python train.py --hidden_size=256 --rope_theta=5470.0 --tie_word_embeddings=false --init_std_up=0.055 --weight_decay=0.0
MLP neurons of a small language model. Each row is named by its layer, matrix (up: input weights) and neuron, and shows model dimensions 128-255. Each number is 500 + 40 x the weight over its row's rms, rounded and kept within 0 to 999. Numbers have three digits each.
A block is one neuron, or neurons of one layer that tend to fire together. After each block is what it responds to, as a language model described it from the Wikipedia text at the highest values.

L2.up494:520550496498492513565577445488449491433488454532546475467498530509572477511495450507465520607503503498494480505551489493483482412489452465430534437449502452484492436458531441506481449492403451536460486505547454409464590441530485433508453535508452478516505435421569541485442473439440497540460489530486489523498452461493540460558481520512492511516525527475520491561462463481496489502539
L2.up685:426516510496458500473543530430508497450522477504465556491505569504510599501455427552479480442479505498477531506489462520482490451580608489437479522440493562460524438522527475505503524508509432579464434484507546442502502490448460465489422427529463531530521509512520527460470512414497505498441455449485490592490508486565538451534499539549465502463464585487513558545531528532531489522439
Responds to: Opening quote after article

L5.up409:499451533521487524606462492518556541524540562519574523447391418488562520516493466406550504540531502526494441534595518447550522474524439469531529472461513443549520459545491517489502505482468507552460426503517491511430519471528454477487459525503515437480558436462545500450473563464551494540399476452530522474512565475538575442537478509515487515567551544552541542479462561482513467532506
L5.up634:524462497436470529530481509507529515429569526550538535406435470504413588486471557538494437488566495566471516478472533507507479522430443454443541475481499541548474417520535512530520471455423480491481438508571440560499514478431551521572508515479504548501554469493465552496505545540490498512529500535486462411444475458500502470512459427489452494490581572508510516500421519493508562538492
L5.up916:499450419491420462464530553494448457509517488502601518445539481476421549551552479510484482511517497506477549469440543449489536472495493547529532452447503466548478463481506488587489563540453435462513441519481516491493479569535598453530506426452514471498516468538542477520523512546542524535522533437514502443493471516526524528434540493554544434474525515492496495533440513483501475577539
L5.up971:462502540470496477427463558477527471412575511528503491520549507527536526566477481510461452486486451511469528440523537561433492455392484493543505438493447476530477527531584497491501530444541526468530444465425441468554414492427507512525485460460496535448463444482439473452473559543474480462503457479510530468480473529546544511544567427522531425476530498522470583498542527478542497486555
Responds to: Completing word endings

L3.up221:540479537366508467461522524500550530440463482494428509499436478435494500540448555519592528503529524511514539517451519485524493527554470496450444506451542579514526506459564462512493481485412482429553520599566517480526513496530486520544457520403458470504553502496518418511511501504531468510492452523458479477510518429500453536503518530486553487527496538513523500542475564505567598523535
L3.up330:503554425518486512468466498523525530530494470496576518464476530394471558476462460517473551502525526475492426536446481509432475494532414489534457611481476468523532429460427596576440484543479489489442508459579488538524548541543516488421510474526492458511510548529521532582522563499503520521522571501503511472518528499461512540473484446519452489509485525522534497458554521516567496509532
L3.up372:502462524509483434511517431503522468454550550556492520505495514447457529497549425498490486455478512522476528467458517497520471500502426519406484594382470564517461471514467434542489426438507474457515415509540417554501493546463476512531447547515508502591511549448541489509513496459482460514513508485470552509510505497489526522533483537511471528495453463461573489487412526466585445557509
L3.up577:462551499542522474458515572492532501501555468544501469562367489599558520476477530546523457441461486422544468533457514433549496461514502438408457390476515477474525527450458481435485433521490481482543573509564544487495515499538482500463441502523448500537483489474487487559508514541450540490539504464576572600451517521480440499500515476493481517494470525487466453546410490489556522534515
L3.up608:552405513435575483517563452450552472448483520532540445501454514409512495560481481486578512431498460465447550450414498525493507484517526475487499527506470557490539524492523536556513413494434519479447460428501489437466506467550453500463466434472478443466533530440561474512485471481454542491475516513505485466500511504451522420521499474562453526454431533467494503550548414470528556526525
L3.up668:447566559523503435536599472524484523468499571514522521523494512418459444569493586498475501541517510521454607499574438556446451492492534482513476470516444482487548487481450469448514468482546465468515500453531498500547539501459503550490487501497487420433559550531484541483527553424547522467508542464510481474573538418500539471537487435478437512554480467496455540411430524521623499568501
L3.up822:615491569511518569521473462465479462482520485540506479447563523494507501521514500491479496408490510454566549490526429481505453526538485528489454531419489495493486577450522509520478528474457505418511533538489527506542537453593403515511495547525407514490483492493477537529561491477441470490505502496489529472531520482541507521558560573599452561505445475493528494454446469511508480483472
L3.up961:511459488503495531498516453443506549527532533514473463504487433455466528542471518512480585477552487470488525527437485419494487447541466456466515502486517473483509485525461508540521517525501474424486617458517454483495444558409511492535473556455489513470470509490505537566415466427506435505515471545477566519525552503519519555499462530534479558502447540509527558536397488542514433512510
Responds to: Years in time phrases

L2.up326:462478514484434494423507499439533518514507449452537463481435515505476462419501500488476521490481506501502516461479472530507516463541442464489441483474440562558482437542506402528513476456441536563510535472445459521465579459557463495547501442456572506453406521543569484456423538439505444524502474543526542578457529448489498456548560503572508518492542424511530585520529537504582506489476
L2.up346:535389495452528453512494538472536430465434404478514450594530486482399533454443450515491513471530486514441495491432502507513472506495446476541567490528469575495506463514519502517488438417453471486501508446468516532535533503416472565496437479507496478481532535510505486511492516467465456417566496461528464561490519531469548504572533498554488507512510542524558599541498482486501495513523
Responds to: Split function-word endings

L3.up95:482491489451480511547531469482515493413538536507555555510406524452570476525447496570522540501534545490439533592487426437478483481449463448503479494506525542515561551471531471531589483508445458468514500567460499514477554524495622451432549430507483551496578506470443541449462523502489509455465434595501565494503458516527466441507477513495442523481524489515482519512505460516556486474399
L3.up151:458410462488498471467485552543485480446511429511550450538525527471554525592521504555522530512477490477492499484444497524492512516520489517528509525547463536455462510494535511562535437527505433535514474483525448535505508474468494485503490507464483534459530467466408511496437457571585488543474498576567487533483507485517486554518561495483492468496424482507496487520458552541569567477541
L3.up288:500486496471502474529537433499546525523563535513492600437470497432489499512533487543447445522495498463581557503475503597492463510507432567535525505544491497565490419528485491564469534522539496569544505495497533394528539511396479506453500494463489470511472514479447545520570483523543466501473455595513590488507422458489575473474528575483471467536445479475475520488536538494508494493485
L3.up379:566434541459475522552427490603485562575484538508473567447433485534393423436458480479477516457547467499537485542495469504500476498583548532465516534491477473465514490527500507469524523474496482508493409490466519490571500527458447581533456503491495527464511465516450461545535532496500558452507533482477476458536542532424489504496506539532502450520476525507546500589523563487540473474428
L3.up792:521504494512449515425506462474444444454495495493507505485569503442460540479510490487485484503512459510514528532511520532488460442517447539540507519436463474459505469423557484486439466508484435522507477511499456520583526492558565465493521471553483536466486551470530483533587519461547449481548526455592483490442417468440520505518571467478525492456485586538488539498530533417505491514428
L3.up827:490475486430518490543507518535575507577503538561522559406460523414479489452531504469478501531479485494404520505490522486465526600473547552468590485503504533415526441481448508481527537488536512493516498453456486512431498516511488451442462507524529487507475436537489402536587434545492545466484514536535472435467470486517492459543522526459411419466437500457476510494533494462537504505430
L3.up897:447465478485512533546542512548489537509505542529488418513469509500500528494476501477570578467464474531540433557527512481487477536488571499489506513526475457457518540531428432553524507491511548530490432517440510426509553460472523541492482423493536545458569499527474522479573490536484483443491520513435468427509464504525490411474546528483530483424477526534537541512475381458501531532398
L3.up1008:482452504459502418533523437475488533559507469467548476485449473518522490508467559494518591564553450524539437565489519414469468500461511471509460497498504545523474492459512543507413489582493496490579501533483544508538559445496511445415442480438456546479515471462499558456578463464480566465491454545554533481560623497499420506466501555476494549535518511553575485549516457532525509455460
Responds to: Split word completions

L5.up426:385426486487463459447537511473499515491534491573483475514433466538509443563518504484603526528403528479506408526453453473488482515452514460486467478505582537499532498528530496529492511512529437452544398537478471513424479457526580454522457491544510571547514556499454503554540470490559420498481495468456470541564475550554487491498490446444528524449502431497501461513443503473550523548451
L5.up626:490492475493486472420509495464487491544504464533480535467457476549570456555487540519554507525431552504485505521467454468416492509480499545483461466500467459425534457446546515543475486471474455485529426474481436500512489460456485500466458543532545530513532479469505496525578487516506494550458520586478464480511521492529451499474453477475532573483444482564531520456482479478396510410407
L5.up902:416471566543570473473471495515479526446539522557491497402476480511537514480493578546458457503513517547468522538523482491478485471489506446471519497499601459487494446458525456563458425556559446512470410496553459451449475540519506425519567495499513446512469520480518447455539510527573441493490441533553553510543486528467441467538542528478547472454531516550467482509487397422449509492462
L5.up922:482412509463476472477489481537586568495516499498557597424481506468468524582443576569523534621407472482532442484502509501481441532519534482445530465489591519535508512465496449513501482466455494487526491484523517510450502482549538408443431464466539538512429494504510494497436485484564543462493413526545502521491469568528518512462567532522475475495456418494515477479550464485462533489455
Responds to: Adverb-completing word endings